Part of a small language model's weights: tied embeddings.
MLP neurons of a small language model. Each row is named by its layer, matrix (up: input weights) and neuron, and shows model dimensions 149-297. Each number is 128 + 32 x the weight over its row's rms, rounded and kept within 0 to 255. Numbers have three digits each.
A block is one neuron, or neurons of one layer that tend to fire together. Before each block is what it responds to, as a language model described it from the Wikipedia text at the highest values.

Description: Word pieces starting with or containing the letter g, mostly capital G at the start of a word, such as Garden, guns, Gls, and mid-word og in Protogobius and Dogar.
L3.up2083:105105103176134121183204102103097126136104134152169139191120128187109077167151124094107104132096149170130112053107149158068157179115162136109151175196102120176106079100164074132159081116139177124109118129148134151126159111127111137154144117063100152131143150153080172072101083214134155141122140090143154190111163126126097080114109104162122106181064109143118138127174115135095114129115182112092103070100147158107087133129114150081169140126152161100

Description: Fires on a lone word-initial "g"/"G" piece that begins a split word or name, such as g|ives, g|ang, G|atos, Gre|ene; weaker on other word-start pieces like comp|uted, le|ukocyte.
L6.up180:153102113144059088116094099159148113106156137128157077105149086197142148118138108105078158147110153117161139136116122194197155135154119153127145110171094162091104106134158103118130181101154129134155165064175144147102164118135155119105156105124118086125176146138129120165142078149145104094110105085135141147108157117132189143110129152117094116115146180176145133151071090104116187130099133104119116082099140132129087074120165121091172169151190142064
L6.up905:183198134113093120146131073123166201165127155149146176110142109207120088108107093128126119114152163108122167111098118170197170049138164137054105181113146118112130137173162175137125101167136130143108103080136114182103155142115133123170120142153079159127103143172139111128162140089102145147088109121171105146069127124140125145097092174157120185098140093112101117139094119130148106147160174142155141137096151137127120112124074102108199143103128156132
L6.up951:128052148143094145158127126155143090117131099111142109119113150137123165173114108156129161065172117092157178179142147158133120112125128123092123094151174053096100117132171156123126076130092134186182093124122209140104140117081160157107128147118099122104082129110091156199154121133107173137129153167103171100143150076110143163148167100098138092077146154114116103120136157114086145173155135133110150131178120095115140144141160131208130104089156130079
L6.up1146:115173123079119214116140117151108036111114136160087125125098118155091116103161098106167178123116076079154116130141103145131140145183084098113190124196126139098053138078120170127140138169167126191185157097179192169100109107126144159114131155181089078166053092095133179113138103121142095222173102093186123143149155085189128149171131114109099099143155105123147182122089124103083102166111103056118085165147159150149147116157193144078159107143141096117
L6.up1194:100115145097120141109160142131114148151120139097113123170141093173081137146096150146132083146133062137099121089176156110120160169161102105078090118106112147124158148111093105123106134179149141052127169121103186140171183089104080110093176079142104088132083153166149110132092092105116123131067138123163166169126189073144120103137192122095088175139101158171097131095106099161102084127159083114178131144171151126129081181154154181155102072092102129123
L6.up1409:161123117138052153164147115100078091114077125104114168107126078145109174125147141129129086122126144119107134105180164137103110092100122106132168123087129121101183108134079136128170131180120049151120168145167166122170138116139122060094098097154113122143084112160154126129126067145130145176160124110091132136075083130143121102153173151059139121108207177162132171112125185146092164093108112179124119137098140088172121120160159145147149080123134114113
L6.up2042:202117146119104128073128129123107164105117157093120129099114132141203160173136042171151161105151179110109165147114128122131164124101071107098152096062099156102074077168112084105176111043124154093151136135103186149144143107102138125097169112112121099079092099175172091119100115137147127137123162086075120119131142117143138184167116153148098163100136116156176115167125098125121121138091118106116088128176096154119140150147144119173143134139130127075
L6.up2166:068154129124148202117116203130122180097154145137118109073172142137134095115193157116145092142127112097111118127096138147181163171136100148093159052160103177157199127102114126101205098110146088190122077117159132081160116113103080160153117115121159111156066139136123124074131173119153151116160127157096114118184163151155107144128087140046133169161126135168143147092076071156117149146103116123143121160096123039126118116088098096134219128092038144118

Description: Single-letter first pieces of words split into fragments, mostly L, G, T, as in l|ieutenant, T|itmouse, G|uns, g|as.
L9.up139:154102183118131071143123133163149144193076135064156144105140141146139147149099134114114101112069143098103102080110184113089108179139131109130098113175088189133093142130115099131080139105137169074097073079086136157155157146142145124060126150158095108053124188135162081106086109111094204149197143176107156104151155109160095103154075164120069163171090177156181104120109133101107159140161120118117108107079205111131136090153121135091156142168085123132
L9.up241:163085141123105125103147179088142134172111167113122126139179161156117074095083090179122114210137125125129090182117186075135080135147120109144112150143156164164115133123160126140103133106133136144125067135138142137074172096138078151100089165151138131106133143109076186150090162145174195179061164127130105197127107140095142116129132123110109083162139166168116120106107134101134082086067126159130132138151145095097137083096089094096085153120097115121
L9.up586:077151094125122185165111103087119139091094165141102121140078058137138151184116096180119142121154133116155122147142135142175102161093117154074140082146177103117132102146168136086112119193097175160070171114145110175168137169114150104140144083126094115119093146118118147156087183195170127087132133178071109110108121144090128151171125107137153117122146131085126106132143145134074100128112076102162093140091153206094128102130119083223094134130132109106
L9.up601:204103143142091113100174103124134163156151156099096084059101078166073110080119152145132132110169111053062169101123096155163150108136085120134168173154145138067161152146210129128097120114174157142123157141113181161115096066141107134143099128160152102144095177120205188104113057104062132096183135113113094109127153102146077165118108159175076093070125137047169158098151134105141110139148145097126107107183128143151075171153164101135158143125122149130
L9.up911:128194044081139178135132059123180152183137138114117113198182158082156069179136096124105130170127139042089131123205100065162124128118102068149084182117149175157134100120080132145096163101133072094072109134067129091063121129103139091121140146110152016092119110092111134102149120134112082183113093092133162101068099187140156121117079089138116138103161122126094149149106174083130100112130124078148112119116115093119102126096125075113086137163197122133
L9.up1079:111114062074137136147149125115129095120145071130136137136049143078134153083140118152117106132089160051122117157135126138132164137148094208123141101146131105165126046111118175146102094105150151178133164160131113153159157141127177135095126098168116118093103178090151068090146104135109168075141158084159143098152098131112099130119053160110133132145112221108122120111103133158177126071127135074130112160135089117085163128140173112036147148213196071117
L9.up1343:100105107103136109136137139133100145075125140099114135139131130112126124169160076161052146122110154122120115082130099120118071113116125119175120098110203128133079105114148158151138108103128176118101130162062130087142119090145104064116147109113126128104062118052182139082125208164058126111134143152123129197136154171118136102123168083164100060111139159171103092078127154114154081167099088132133155136095123138112139114130107185120135127184171128156
L9.up1627:145184102080148148134117050072106161104133082071129101199170192174124076076127083166185150131177062117101150176150129114138100093167081142145120124162126108103160104138149238075112167144189161108151139158153151140142132086155141148114133129144085215126094148130130199090154187145159146156118150112159201154144179118153125097129143125120130132138086148119137090136147175108164120093129087117126134130120139118163114098122054149092138079157131068062

Description: The word Year opening a Markdown table header row in biographies (Year | Team, Year | Title), plus year, Years, day and war in dates.
L6.up172:156166058147193134142122093149147182108186112122100141116124114098165152106129126172087076108109175149107117169064147161136123154062069124172102146138094088153183151190115094099158071183183134145168127132098133127082069104119097135137171125157101128071134102167172093051130166148127134172114100141125199151105165120146157120152136160134115114106088087192120108084125104101127074121150112174114158124091096094144111142141133147072167109127087154119
L6.up225:145105129101162142166163095111148135128137086175150186090116148101131145147184091128146086132131098147106169119103134159149110108130124077161149142099173097148128143120160146053136162178058154118176145131105145099115036148096151151080070140126107142146113150188138168125081142158181138148164092185159149079104069140110133165119126095123167138165086074112117129115120129096100137095109124170172094174094093144135123162123173125100143078120142097104
L6.up257:134169050099107140139162111087125097133116112123132116187146081114138101134121135148161085107183100077112171147121103089105156179101158133184072135138153116089091124119116157100139116114105123148091130109148152160096109126088157147130133131114171093117202134116090116112165154131070091138120111206087132157222121091136110174136109167151138147084164093164170110124091045125171103150161132119143182112157143158095137115150167131103091103151105106136
L6.up305:122170196069156145102145128160175197124146151164090060168160125119140123136133098119124130136155122101099096130091104149111106141074116098136094162170148135152117107045113141152112121104139104110148098147163086119076148133107135210114139165130115179052169132128118171129104139122118144171072113170128065119135151094144075077095052152056166122143140084126153120159140103133191079114112126127096157073122166123172149140177136132146175091159114074112
L6.up763:075158121086075135144081102130129114166137097145123111133150118145144146144094142154131100104110096130144085148145068119110132144157090104131168131122147160137108166131118081164142200101152154135150163173122095081075201108065168125142093128142115164113129091119114159051138157150120197153119136164094155110139102102113145112057129121163143106183133084110156174159119146126117091189143150122164211178133145117113080167122160134187135121196141126114
L6.up953:194149107159159112106104114187109114095088083126098175129121125092143098103158101116097125164110096126102160174123166127119115142086134120155158087091061131176118114121184155000131102103137146187104109104203139096121170121109136147124058154150116111218161089134112139169154138167149128132148108154166141164194131138140140111198131098063144141180105145151110091110074139116104149117116160124164088096127134152153149131111165152183087108096126135155
L6.up1145:167018158126138113092124124098184105129076126096127159166111147126107144108161169164175086159159164129113122139123109121158143175126103119142120164158154142129092098097129171126105137146153088070069117138124094126082122071110028133214139133138152130214154146165130075157107096136054068141157111191127091109089122114111153139158141108073090213142118163146139134101108074139159191112155088154124088141090082130149058132177130142061124126107147152105
L6.up1292:144191089089155125096091099175175138140137120128108169183180168131147110138105101102095130118149170076108107152082098091110119136090108120115147148220049090132133166072155152138099051142163095121133142108099110187152062130121168212146138120077132138114088078137146094088131111194146130138180102167105128111083135132186137089109102104163083179096163094131202127110130159129066175081118125070101131113138147129132134190136105145125123126090166120130

Description: Tokens ending or inside a field label in Wikipedia tables and infoboxes, before a pipe or colon, e.g. "No. |", "Party", "Designated:".
L9.up778:079115083105091141114099187136154142124093165146154153128126149056103149100080110164103145119067185162167127131124099137106079098097131143137132088122174128127099128095150141114111164119141127161166101128109081106093134130066117108094137105123138141083207148062120134089146153171126142118128160154158139136092157123131125140151164157126122225143151116157129113177138118088134139121127098089193102125134097087154139121163070143147223165125099159124
L9.up934:157126158176098094138131157105078087161114111171098108122084139139185102115060097135120123125121119138157137116100139108138091134154188152113130113112097165164085146116139093125172132168070153126071133177105158073124147159105107178103153085161142202162118066116092143151122136120102117094110180138082129150158153113096065160104100199150119191148093121122106118089096140070200116154120121102135061104149120124132096104119111081182158122121077085141
L9.up1117:076152113108172177093137121184117066099135120160179123080158174139129128118094128129102163086113157175155138078092188128106156093093158130126093115171148146141128113139090085117164094089105160088109117182200118131139104153146106152146143126125130131147125140100101148174155117106108124032149117134120108095168147098195111093125114110204073151076122070113103162145170147117084176149094153075044084144145186081160156098133132184172157173191104096109
L9.up1245:058150123129085116113087160127095178069100117137103139117136153128103150189134164144107158124111089124158157168057096153093101138154155140161128146189187121118141094135092112102103175144122144152183139095040120154148140111050065121096177089131104160150172152127124119148140086144139161116162176113055112098155102132142083039087105122143107144147124162100122129116159113092087083116100115166131174109143106100121126091161121171166089152191135079156
L9.up1495:100117088135168125107056153106115133068069171111107209082103153149087085108113126085088126142137129103134175077106062153122084152116103095175144143083087182100097160126144103133107133156083142155120084173143118115117124111091091143116076140168105119148126093083112090184109165137093099156132156104145192157134155130135096185057169060171157155089141157095156106161113094109153147082122117160125141126099180113108046116164163111126182102176111138124
L9.up1509:113079129109108105127099085126129148132092165163118096150200133115050058132107069095109168138070125147133125178101150150196154096167087134118133108130118118156145116079074182135078156134141134158086146182109128138146100102108130090150152154122118124118173148120146197154090145151150136091106163132117138111152165136141131125135064121121133131149156106171166060162159153091146091104143164112129080133147159149047182080179143173077166120119112088126
L9.up1512:129142126040176127098135125184109202110145175140102135046115088134141195098178156119117074122147139143116162186088113118153198121084157081177076160134126112133107132118098133153102153098135093093127142149143132088106097130155158123166133137169138129039144098135114096160162136175159118124145126153059135207133167124115133109116153097120116145113135077135120165134192149191194075089140110083170096119116101084093093171148089141109137144186175080177
L9.up1762:132163105110124174072126129119105111108150135105125132148130180053123108123193106137088139081149149137163178099096129144084149115134115153164121109122127119158151106112127101118137182087119119129094120086149056167140129142158098149163160099089149134151095166103128124147143123116119169104137141136079136092110126116119087156136153158148082122087140111159172097094158170143131083163110173130107074153109119118128151074130120192066121135189114160102